{"n_layer": 13, "d_model": 384, "n_head": 4, "n_kv_head": 4, "head_dim": 64, "d_mlp": 1024, "vocab_size": 32000, "activation": "swiglu", "norm": "rmsnorm", "norm_place": "out", "norm_eps": 1e-05, "positions": "rope", "rope_base": 11400.0, "rope_fraction": 1.0, "qk_norm": true, "attn_scale": 0.125, "bias": "none", "tie_embeddings": false, "parallel_block": false, "init": "uniform", "init_std_qkv": 0.0273, "init_std_o": 0.00656, "init_std_up": 0.0273, "init_std_down": 0.00328, "optimizer": "muon_variant", "lr": 0.0179, "beta1": 0.95, "weight_decay": 0.014, "lr_head": 0.00636, "grad_clip": 2.0, "warmup_steps": 0, "schedule": "wsd", "decay_fraction": 1.0, "decay_shape": "pow", "final_lr_fraction": 0.05, "batch_tokens": 131072, "seq_len": 1024, "doc_mask": true, "z_loss": 1e-05, "train_tokens": 515300000, "steps": 3932, "dataset": "wikipedia_en"}
MLP neurons of a small language model. Each row is named by its layer, matrix (gate and up: input weights) and neuron, and shows model dimensions 128-255. Each number is 128 + 32 x the weight over its row's rms, rounded and kept within 0 to 255. Numbers have three digits each. A neuron's up and down rows have the sign that makes its largest values positive.
A block is one neuron, or neurons of one layer that tend to fire together. After each block is what it responds to, as a language model described it from the Wikipedia text at the highest values.

L5.gate0:102084166148106117104113096071159134111100130169106123194155156106128101151166123138122161112044145110089143114118103104083114132108082055125109139105108070094101125134124147129159128107121145104137129130033110121058117142110130103083111185145120109102101119168087148095139093140196124132136135116146106160171154126097146136104159147058105169046088084122158143088130121142124151141156
L5.up0:142173135096132147115181100131164090091194115120120194082134128136151079214094222113056121156125142085133114127115141167109126134060135145129149127115144098092079144150140090144152143123069120142114170086091109085138108157094138133054141128067170082082052070107154144126138090123112106161099115119126172149138117111176092177172137082086115110149186101136152154075126116129111136117111
L5.gate511:119070085187118142134125166099110194061133042117173178115150088131174073091161139090182100135154113112081109147164153089137069181144127167106117076070124063115146091125123114140148104144083154136126116198138127165140146124156191127182161150121143122137121128111102142131140117146041140157196097120142128116127128110194133097108224114125091075140156162133075145151122099124115138132118
L5.up511:184084114154117116124102125084132181145135106058104112112105115104165126170133160093159140157139115126191104127116102086079087091101136135154112141157145150149062064116074223080157128086122087162143130157066140095122137130159130141195208127160086133122110202094171172100121178156086101127175158124160115065109107123183154143135144134107196152149143078106121178134169112149130138105139
L5.gate912:109092085141130108128127097121101169136130157162170084097161187103193125155148123140105138119065113134105085173137147173191183142131132136096083115093121084169146146184116101148134125195184092169075124070114142108084084194115099158100138107137094137102057130092133165141124126076122167148110198100161139118192103113163070167109128154142194131120088122118119166181121113161140068130137
L5.up912:135141101129142126128193097119087137118146115195143046078187174100099121125144093111132155150113146129142118137183114140152131174120123082163103131106103058095160181111106128198101138169152130142083165087199142139086107139095075198150150108091128161144093131079110161149128094149110114110139143140134184120112115108119166135181109081150160185147062129136133179090091077176129116099136
L5.gate916:155135095109153127067078100117090106120108142154172151140147148124087064164075199130146173154099120120095141120114151141139100148164092110158093186143152089128107115130105133167161092162158117154103160157093069119044129119120134115116130077140120135132128138095086159119193140125137104126087169144152108081184146075139174100115175136099108103153143123183124145133161131150100091157136
L5.up916:126094085106176091147175099133069136132123154188171106135071113094134151153160187166120104130162091096098115125109123133158117108134109061096089132108070109125130102094168153158101105113154125102094099158122116095127137154137159128120097049070061141089118086119142168081106054096111114097157167155144093059130123094142195113106150151109106144123125086167112143135053113099094117086152
Description: Sentence-final punctuation

L5.gate327:093208108174138140082104107067133081103132124177127133085110141106090149149082179160121050154141141136174146093115124123108060082134177100124168160141109103194121150130148159165153061165131111117078139057077126118083153142081107106080104098129110070100170128119107164081097064138142149161102112061116138138088081129111185116124109179133140117108188168087061145166130140146126120156162
L5.up327:111166153093127158089158104108146089076097101218137163131122118134142137172093133116111111207177077176096141124113147126132045109150136109109147146180150131113084121104110183167094059132114113181161124060118137143097151110064165064069133068140132147119102087133102174131126076146099187169124120122077149113124071111118149107105116166177140167109167128119106145160163137154148099074162
L5.gate337:117129181146109131161118107188146149102109043125092163090106124106111213132129089153146141155152146074071086157076149177184189161134118116130094111163113122112133059067080188115091098096108187179183119143149108087119212133122094108133099112088143171138154134129113112129144152139132134129073127148164063148121133128086183147187102124104157122127119095036087164133143085131123134101099
L5.up337:128082109144144139194109049153130127137111147127140107117131087139136196128148145134093157100156133169104174088087162148154130109191183145105073130120101122108142141084161130082168136132174143172189133133183188138106150111135107081095081127140103132102095139097119128135078067135163138139092117126118125108084080118079128163169146128110038090160103164142081106111091130116182139153103
L5.gate593:159098096197120100026104121136144141069197122139094138099130138127137132094118135117148146110142140149101120155117094107095166105173128149155106092196059137064107110059111164095101119098133111160136176182137099152116104127148147178173146116149130101092091139148117085122192108082177160161129138199115175118103116136152113139138086160086160060109091123138151165174076119079138098120123
L5.up593:222122161102122124116104085137188135106139082127099143048102159173150109070136131171110104125068106129095143081144137143100112107171158121172133118135107090105070143082133140096136135161131126139118088117112058163098128090184103102126099108099163157155070135079141137115081141128127112142135125169129106157108119168122141164099120143132134136105121091082147137166171135105146102112089
L5.gate931:132108160106072088043131062148151098069105123096129090106079139082100163114098117166132182101121109154094135172085088124188113092149157160171099128165074167088125154087138158104129095146153095122119153092119116151131125127132129149153108094158091131141155105110146133127121182125132132192105127126091102133130119127095135184122127085137135123167144114113140170112083151125070104140151
L5.up931:077127122109052152089186131164083168106102135147147097100128156152112129115128096140110154147078044126113101143085089135148137135125128135140133124142126187093117124127150130113164137093137094123089111132102079107175118117137117109155109084135138148199165166130072116137093132112128130166115115064121154092087185157127153163122116190087106138107130152124136145103099132107068140084093
Description: Action verb stems and gerunds

L7.gate11:130127131122151158150168108103185080097184155158195132151144134126136148132107172141136103149163147123131111118205135182109187113125096086212167132129149146154090095082136128130173158133161103168145086133146106155168180125097168101144141092112110094165091133157155166103102124148158062138115154147137152103109180104076134124154154118128158099138116139138100130155110181098144136173126
L7.up11:095121117158133117120140162121135146141097114131106148165099121082098183091100106085160180130097116172123087102104174131118100162113113140142094201093112124120137141067107126109134145108115109130139150197126169102017139177109132122144081117136113126120130061140080102107133112123115160153136100089137105155203144116175037159153134109112160163106118120112177112088130164250142124140100
L7.gate578:097114126104166198107162097105165137108080108108135155083110099138168047113106187094090134114105106095135091160132156103127117123130099127126087109061092145143053087140089171147137136125089173157102162149082094119116122175086183142134125100063096151152135106173115164132154070094157124100101159120163119165172168120138163141132174108128068139103055081179173126136127162137130084160133
L7.up578:156150143134178135032144156157195114130106169176148180098149122167124089169085135122127108074133124108143080143200084192159093162110073138136088115118094108136136095160083141078098120156124092126141135153130053094133122156097111170147112091120169153103101130106160143129209096127160090072107125164130121098137110073122175064130091180128031132068114109171168143071133146129069116118176
Description: Sentence-ending periods

L5.gate345:070131140090139124129135154088099112162142136094226138125134120121175174171119095181151159113114174177130111126145178116125137190067139121125174074122175153155144093156108141086137221137074101161149093133105131101138102084146172217138134152143171149112112135097151142195114126198175160176132131080103098121111111152159161172101222131172135092143107143106085107201151079135095153107079
L5.up345:080178141110074082107087128113157129107145103082062169129192066145184121133107108143166183071157141162069163134095098066113111174044116136111125085125075132056126121100145132113038177158167147135136089118120144118089093153206123079139102113102084146096181090141154159131135125130165158171153125100092109071103135100133190142115130125167128084103147137166120147145141103168118162192116
L5.gate439:099128211188133119103136129095116103141134195136085195180110189154121157140064111146111133180049179065114174140122134119140149032147098124112136128093174109103110132129111100059121074148106106082129142111139146108132178086162182177071150218133135127097184148159130145077157117119149190173149177120162124127141149083131102152113149139075079149141113111138168163087099137174121165135125
L5.up439:151138157159099117096143143081110093129188113172115094133137123196142174101121195145141134129100163105123159134185127119136129110118127142146129121114121169083163146154142096099095115099128175114115097117156118127148167188168187138120127136162156182120145119145076114085125104161109136179126158080158143163109172098147102134143229113133137115141111128119136145142143156134147105078121
L5.gate601:154148143167151070100091115095140148195114107136114108161158109140130098072104144152138124085074015139122130116118095152098120127122130117122137133155153176063155107140155060096155101119127102100155165160072124126160100119110132161157097089125096141097093085111141108141117175159098159191114140090124088067097135131146089122152080145097131138130141067156089173120093108183100114131114
L5.up601:122098173129118156147173098054088099101091133117114155097118090119128130149149140129111076134110148152115099196144163118113099111062092166087143081126160107055121139162129097043136104088151134189117139079176108062146221155082161195137147167142120116098136142138115080047084127101129128122163101099137099145116171126085155097080130178105123095121097070136147090145116129147049128114153
L5.gate930:112115164141118099086158124172109136102097138154131171109094154127108167122051122151159119132073170137186182123075172129083099062084095086107149110106149155075090176107161128113167157104128106135160098145166131168134090198117117143173112121107140110093123114147132144144104073167179184147146116159102122091121161082195152156115161104137173185149155098135115152035147054178150118147138
L5.up930:086108184146111156078165155104064136192116161160134118091156090140167090147146095122104118096129086106169122117112182094174118149147181147164131125119115062091129129151096076152135175131145109140127156144104087148098069168172195154096062132113137096117093119132062174093155140126081178157129130126139126116131160120187060123162190196126125141103100107113136111112136154144135166144130
Description: Adjectives before nouns

L6.gate147:146102100137209136101143136149155097109114162094191172113138161131149121111139196146143129093149097156120111130107115133177117064110087119169084171132100094157117186082204128133161163119080160154145108149157126154098164128092157102170121154098109075141062133077141149114106162128154175010111148118069196122073139137150098138217151129130137107138087061114134147108112123135147085145170
L6.up147:102094117144133157124139103134163155144156134201129165103132126109176135144142154123115127188145120065147087178148119198070093129104137108129107151127106135089141130101124134124133151161097106126111128115144150164137187155139096114144104109110163061171131113152153121107120161091124179118128139104129125122103112106182147165148142076125126116130041118138158109138142133079092178139081
L6.gate150:162159081088119067085124105112141136104164128181166122104132086112191121161132153104113089111089096118108144135135152128153114155144107134099051124146113097110100111085128110146179134083068161120208104160170063107036130102098110166144130104066114176116150071154060169144146081228152126103132147160090147179137138102144178142166096134116098143113099101192177092142024141104084132132143
L6.up150:187116124107123092090111139119083096118133162096162113109103119112148122121153186148113130184109082148124126139164108131100084146158054060156086117164087097110119105124160161109129148113132109188148145122106073118070183108103145132122113110042167173084141130104109128119132112084153143071139118216118131152131156110158179116081073140155108131141089053176160130107098132139113108154135
L6.gate164:090097137174110101119152106101137206137140125149149119087132158173127126128168126179092084120132191105149121064105177141127157144154086148161154157135099123093082103097140181083143082147100128153088154142156126117161164073139137138114170117099160157075080128119132078142179134144111155128119143129087090125130092143130070117144132131141097042170096089160110163043201155191131113154138
L6.up164:068043170163104080146131067104106152122069078083145063126158100112121118129170102165121125220080159132173107118165162142143145082168116095145099060121133143202130166158152173141092094146132137123112208148104193162125146144118128195154146116104113134145108078155157085170150075158148041102099127081078137140230063131132117094146134162119134124071149151150175154160141132118093105114137
L6.gate301:098127140137164075092153127166119154086132112138172171090117106145130137087104134036147145150154114180159108150107110102174138101148084127143077114101128110113187117144147119123100130106075212164103091164114136104068095121164095140147158144189112069143155124086132140162217112174105159163132106123162142151134143099118156156128186111080075153119162120188114146118122181112133155053148
L6.up301:141128106127065108101179090145073204121099139160143097105157089122167142093117065154127113115157165165140095105093140066122137130119116145108042063154132189130159134116141155110156128102117124103121109130225080099128169120086116108161194077163145065142097179129095122136161119124115129100115169108131135132138118082128143124111129210118116146175107139150180169082189166162143171154147
L6.gate388:133173105149136179119122145172109087159158077108136111105149120076123194101142108128142154093144149165155088119127112123099153119189116096164135172118124114210113154125142086195099173076200182144116151146150146084130066101124178083073186100119115121163131133108126134100193108158064156126100161149079105143131125143160124070078129131190078115146119154090059124139113137058130156112179
L6.up388:144177129092155149099088131147130167156150100102115172143173136046124178090127125132133138102157166122210112132091090147160131090129120070144180133145173117154068102086115143189136172148104143155114109144135059129123089066094203092136115146119092075140092176115102123124219027148083207112100119138110141124114156158199110097108153136194090147158080170101089167132137124075100189064159
L6.gate426:119159090145174183125186184122110142206096149157151105090073100119141157083118090130134159136077076163133138102144163140132105133149099139101090146107097117115178102127129149190155117155086123100127108152170162164091174134166108108142149139090056126137115106130111123142104157172159184140109182175174108209112165113140156132097088169128114126163143111179123136186165154135132146164219
L6.up426:143052147091162066126084168161113142155112119098157169128106162120173150120093153165116114165147143049125177115159163143176050154144161212156091183142099158168098106124126113105063150122155134135135134156053148076103100106077114151114055073069142117116167075126109063133179117092135151098094146137173082163136147129151169127150154085118091059111116148164126141108148097164072131153122
L6.gate859:175181068191095111145158159102118136127102163076078093128084145146102152136148061097107103131110102120102090140102169153100193150187109124116148202114129097132111121116090123099139081130161152105180146070118084093098105108099163151133117146119127121128099039099142130139042172203153146167103132106130105134165182153142146092130190113109066154101078179104087104098144116086115111132109
L6.up859:070122090078130090149158127115056161136162139122107090105198130069133201105104144137212072197178154151097066143150153107089121156113103111130064142147201140080157106137160123128117126120190127117126122136112139107120087100104142184122168125133117150144068114096094114107087152126151118148171121078167070110142139120163155123133126180158120086092048087132078105152090193135103163165106
L6.gate942:106140154148179144143121163166045180136085147095119079088101159149133151154126087122105091151109148115153159105131116168106194099088148118146212096151148060074116115089076105145141155120130118127122077158139129103111111098200143163129184140174086129136173124123158178165098113202108167180135127175162079166147133133145144094176154142145122120160088120151126107113173161138134122126144
L6.up942:114112125130135091125061145117170155046147141133135089140126109154154136134138111120083094137125111165127143148166126085126102171132079171141113139102073113143114147137093128096119090194150090108163171062136113081128143048042099091110142165115188147151073159125173103114089151128125135121122133106176105154156141186093140159118165149128126137186075181083155124146139117151167129092114
Description: Section and sentence boundaries

L7.gate33:106122162134097152111092180144062096157119127158144137088077115119145127124107139184119137119129179122123104109119107148119125075117111100185191168164137093088131149172102103097156139123090083106141113072110082140120104139148166135139098154096079049169098121079131167152120174099077149145122128082172121129124116129139097131105203149118042182123133157157135101189093124172123124175063
L7.up33:120066152130110114165153182084147124122086092076170101149106143123128143124072131158168135122132126131133115183116094116155173152114153070134143113103129160073074155099111148117133139152132105105123071114161116116122153179126147143208092144106114175106134089087193156153084061079113113127084149083161102138121168093083121117117216115126143132153173176127099108164069086153140092145072
L7.gate255:099085123165168184138183164014148107095134144127127123152124147084149114082114125098174111133152043120176144126174142134123105125099138102120108055119131133105082078150152140081079132126141174094138109115151107167116103183111165139095142124103132118100195122132154167141115109150191149072119099126139096174121141127148125124142134127151074125148147142119157187111113149158166132120155
L7.up255:085064170159139098087114135088138164148110135085155127128183086083154118148132074098101170143094132065109121157066172159130148104136103090101103116160162115073098081167179129110088187138115099081141153121149075107106106100156116127096124138177121128170120124110131157159130219131148149125146147062190190125135115138164143172142160074089128158131098080068127114133092115135147078110128
Description: Attributive adjectives before nouns

L7.gate335:134128122152126207110126073206129178150087100106157101088168096174151198136105073091190101072107102180092070143115107137155163151130150131094130098087087126166143144142166080096157119133135106158111105131131134139159112170130131112126165138166199134081142125092170155112117177157124135157173113113098136139142098068211118139167152123115163179077126075109169124117185109182153143116141
L7.up335:131156165107103169132135138194062113151107115128124120160127166141171140127126128154110183125113156154137167159099088082184156073138076157138142105130181127109214132121129110063176067136104114155159054168132126151167119131072134113125128102131150203096132156139109132132117143230167156115079091167135109163169160117188096146179169089123132142161121126132071099150125069138112112144170
L7.gate846:111125123153154102179105121098077168135149100156157131114138106178208163122120120092154066102180084078151135147149136107140135063095068171107118115168138103078173147091147128094154151082104122160139133118118160118060140161147138135127125122087138140141112120087149189132096125119131155149140158177057103107069175077138171128120126030098143199119165134198133119131159099133081116141116
L7.up846:139122147133144162108155109140168133141160072161141170126132142179091137126102113133188166089117194197116088104091151086163125095057135089129105202134087096183128096090109187128102141129136064095134143176117074123143076121131152136160090097062084164106200129129091191138173155102103157144146116096110094131168134148113116158146166120177113225065149112122148152165132132159134140107108
Description: Quantity words before plural nouns

L6.gate3:142108186229096193136131072133112155158129181069077133138146165100118089175198147118127139138158129110092171071139096191106076165091092141112152183083126164119127133095080101065122145185093103144123188102157124121141148099150115149091125120106154108156115090138149149136077092119155157137084163063087189087105140096150186111122103171144138156107125143105127038102076119186092189121105
L6.up3:025092131158100129173099102135119167061177185114165086147161112141146126128123108114131172175087065097073109123123069129072107147107147086120121163151083143084149106109139072163176083151106103181088113129110122096133098117164156087105112121139129135118150129142162104158129158092130147091107143127140208156139097126137107151165139181172096129163158114144157093119083128135100051101113
L6.gate25:139165185197168073113127125114116064171122093156176156100125092111162143055184158144101129148136114152109155170113122125133112182099157134101135081110076083116133162120114135166105133155164118130082096166040129143116141125154117149076107152143154135071107093126178142114138095144097110116119114051069121192122141116107172157078073133127187139059159199135092128157103113074182142124161
L6.up25:130175148148060098129109063165106139189104128117153111165161137075147099103102152101110136169172136108159166169106083095158114132141134101178145135151106177149191182095154132160078133149150139141119131156025185148171096098135071137110154148095183168170073129106135076088153154105098055130096096149072117191130163094108134149161121147123182121125099155124110112097215096126153156113156
L6.gate104:118129128077118118113150103130096103151205147142169089075066148133116100072153158151107118117149075138178127125192178147186062174148125157118150125131105232160071105142133145054053152140118177129093093119086166162191134146133186112140140087153176088128157121094164146143087163170155135113147108145079092146136167150093124096169128076136110158077158164091140168109114178140169149130117
L6.up104:121088147097083102094106071164045125142105126049176147110086171155086091139065127117131091152115070168122120142084127102089101068170185124092119204116114190096155061143155151138110125098073147080079070085115149148136139136096149134097110039173110109139107085135127156142105183187130155113106217115104132109140116140121152183099130127235094064089155148113081144141057122139140172174146
L6.gate471:137103172169113147133142093163151100124125164141177149150079136150137152098148123117113110122137150165205154093114058101109112089104113119145156093192081085046130130098163149085118060127123178136136150184135175153082128133137169139152181159135179168123117115172151135068199155122176186106112070125128142103129161174135162177131075080150092089090128156093132121125072095129151113144118
L6.up471:143114176161125158100083104196144144142096134166152142121044138151102177126132176167125126097111162121092119142116101198197104090102097134142064125157120151113116139119219120098152150075128156154147133137098140157069110117139156183107138094105119135170140168160134131096149126152100177146157150125121154147161094145116163179123102144156148151114200117071109119070124152124116148126141
L6.gate489:062144079157141129087143121153163053078177096179159103098073074134176138154117098191117152051132080113171093174138151137158088106111172209064187120140173098090163068111088093117120189110147151197084155107103148123091113159124155125092104164117172082146179121132152161119154147177133117150119152122079186117128102102136120133169128116174085156126114119159085101174112165169083159153041
L6.up489:193094192162131125154116139124123094180103126094169151090066127141143130128142139072100102132138126147129139118135072128132151133077123103079216085133160179115108109118172118041146137153098091140167097045168114038147104109171105098067147138133099154155086108130161081151117159106178101096161104135122073128108155181126096105145230114145088139072125133152141094093213076139175120115117
L6.gate569:092146097157117119090132127129210101158183120112108149139128102116168097141106122170158120151133161092087109178159103061119155113104142099125161162113107123134131130142073124104118115172144182120144075175187156114121145116167075148141115167123165106131161111190131115125120157113151158200107137112114203136131126154162138149140089113099131098089078085151092128110140162140073123172185
L6.up569:146119097176173176096109133161176093144106099055138114104174114132123171126106093120102172162120114157095162071146153108150108129186122162103073093120085165114089153122187087120104156112115093189166122127164151128103066155146149157142173118117135192144184157158122145108091088052132154157096139161111160103167128128182150148212105088070179077149160110114123132111106086084196157069176
L6.gate714:090088132181128139020146123123111132126114108144118092136126126129130149090093161150162085107116137152093110067158130116148124055122064092131146168101096140152094127077150151147087103106066118138101136098124083140117143099083116096094114185114161063075091092095134112117144167071046090143114124110078119172133181103139135135120170117173136111109160117084116138180024103119133146143052
L6.up714:087184109117023122117191138126085118090081131148175151148111095093071094122121154141151127125162119108167137073128119086133093094111116040133078159158098146138120177111119095138093118165113165107105182091132135102128163130108146150125091147120144170130116115159150098142132171130110143127122086152093113139116169132166161160161158125133137157108128105090110073150086074143145185112093
L6.gate1018:135192108094172178118099102211157141234129067091117098073092139184049145093146136106185107139111150200145116151148101117121197065112094163098129139144100134111091115122104124120161166103163081146158150188127075167106133111147115108133132103192149156142056095126158222128110143136145166095165099085068056139123101124174094149163161090117110128190141156108125152205094087109084190158106
L6.up1018:232118148126129139169087133180100138095121122155147155082117134137099109121158141077107118161099149132099091153098121129160184089093147127101135169137121150111056127183154132117127148113104133103148113168156157101136148124071106132116109139150122145093164189144150146140120143130162220127156128078134118128195075128120135149139184107148116104155087161102085172154136117125079142126115
Description: Quantity words before "than"

L6.gate111:066130129104167128046167082142141150131141146112098186140134130199135075171178166151128119143076117128066132108155119141146098103144130163106097097102132159182118098134115141128142127085121161103154105121161155151133092121146111085105132091090073146099117128095124158167212145129162176123062083157154077114068114124199147105204160120111094084090089124144099104198106208158138117132088
L6.up111:161181206165079096109132086126078144139109212142163158126086093155135137194170082090084082135140161144109055128134134103135134093118098138161105107132118126166143102164154210136105144109109140115159122145109219188112108173174088186090133120094155126129106099115069087158169153145136138158133137123118119150076085121154144135208150103132151143123158106071137082148108137136078103130144
L6.gate116:112125125137096102130166168097146133145127138088097155104131166163207117178137111149131182089155136101099138137122151135105106103075158129120166061105152106083153107080100135124134135115070132120136151124085103119096140163087137157101131100153202124095140165146152082108138103175205157141118192114164167174129140148104158198100166125048129118131143141204188152111172143114118104156148
L6.up116:172051152094100121150182143088103165121083071087154123102157149198192186125182144107141140091114171157092172113084191110147048136152125124191141133075131181125154122148085166128115176152141149104053159184118159108165141150111130134108159147109097107125117139185104074153151089151167170131136122151143137137138103149118183140129174155066192148135185136148135159145129125154125111133165
L6.gate211:116088167132122130150136160072111146125112125050196139126156100139119154157154165161120045169155133100175109135112131134165105111142173181138148134149118087157144118094098150088146157154165122109182127074142161148169080147150093147051109129163156109048117117171121107180125153122190126085130156105161112112131138125159115148041172112102105123143120132185079126097118157128120175187188
L6.up211:078153149135110139119116096103102116086124111068109147160174118136127069142140169169076101102147181143148161137159189101119101147104109144117157116108148158156109039097123096168099163121139148110134107130116171169162096171146150129108150203146123150086056144143161116146160163114165116110151175113111045124173100122100187172101166121096128143119119062179127197099144141163142164147118
L6.gate243:090125198175116050120098135003143116134198084160132125150174123085152145124114191135139114124167119083122099106171161181114110156178196136119088110155108107163157140162135128152110134126172182077142113122155086099094130155128107144127164176067114113090138122154126133188118068064131122157073097127146126153123120104127113178116181143149125169094139145173168128165119141159133137130132
L6.up243:160124175170177189109108099174089164180043163122146120151133077126194152104120137105121173142120131131129141160102152105148087105126135114149170127131124155128099112137141076114108104094108070127141184100156070104148144161149199146106118157211167164142143124145172164128141158124154174094168120079100136158148112144134106125139167101134136127182181075081120049151081112143140154064128
L6.gate281:144086132134079136191128085168140175144101138109123157118163093120140131154102104072171153143063151152108153137126157149129169064124127141152154089084082149137130103143140165100190096149105128117153124180177090142157159156163188143149150125171108139153141096124120181142143151155099170165113130130111071121153106140170091112176132112109184067187077106126104087133112088119137120116179
L6.up281:187124053083165103127096182149134153170173094110074160086106084111127141105166095116167180097136138114060143087116123163141116146118140125137178116185116162168117086133102086150175095083093126132118147138118104096142106159149122110146089109072099207154161117133135116106125110123143130129116149240098123102168139101079141097137163092080148057121147133122144098134094161167123141118122
L6.gate401:162148065160087129109141070127128105130139119143101088103079163108170125074104093143141193117122146088141133138131077186110210112167086141188084097164105138150173158138154125166105169141099086090148165152138085109064154097151139163144077128126160149209157126107115188130147050070109161133120121093078065104102114062120125134142126127151174165123157081200112109135047071155087121142097
L6.up401:088089126116146150106180168152113101086162119146185066117101161131082114101110095067171140125155127119148187184161139193091125165195153115149106134158139143112067141166169120104163111116123104096134109142079080148105104185180169087098115130144147109086094084140134137165200093152103125098117198115153094077106129132125073145119124084137151098161154072195136176129127157128160104088136
L6.gate709:107206076134162134127155124114124179149154145166098143163110107162081158140149095125170093097065090138196092075121111147060179168145124185078128160127159160111137107163112093118097178142135158130130124123119147151105140111101132122147105136106147133134107089131194118137108112119134107111110155134156142123109146087133096136166173202162190135104142149122149190088149121154148116127118
L6.up709:187194191050110166089118135107136130122102163091081116111146059117112150160143191171161147201156100158108205170145117091129115178149160166117105114203069104104102078163057134080131157127107117137131209119144091162137097145128102146170124172136134126085146114091142113114137148108132104123116185112127104137172051106137123131152102081092092172157170100094136078194104163189160149115090
L6.gate755:106141150101150121082149166073158137174175151115137182083136110137098107161119129135115094043127148174116182151081155199201175082145129130116105066146180165163170130102106170092132151094140104130167139168154144186133125165100168153128102155119094113111158117133162127141169105125135132121095128111099059097100113183144117168153153103120120127193114120214124153132168101193130116173081
L6.up755:116201116119115165137113209093117069127117139100164152146156156120120142158108099129128161117142129166181158082090138122165158112084162087114103084153094153152126119148103112090175163122096145122153159183159162140105057109171141120088124150076176099136139135086154174144168130092109116061156083126150119102129053139154112113153142080104131092151116114163118178132124112198147178071146
Description: Attributive adjectives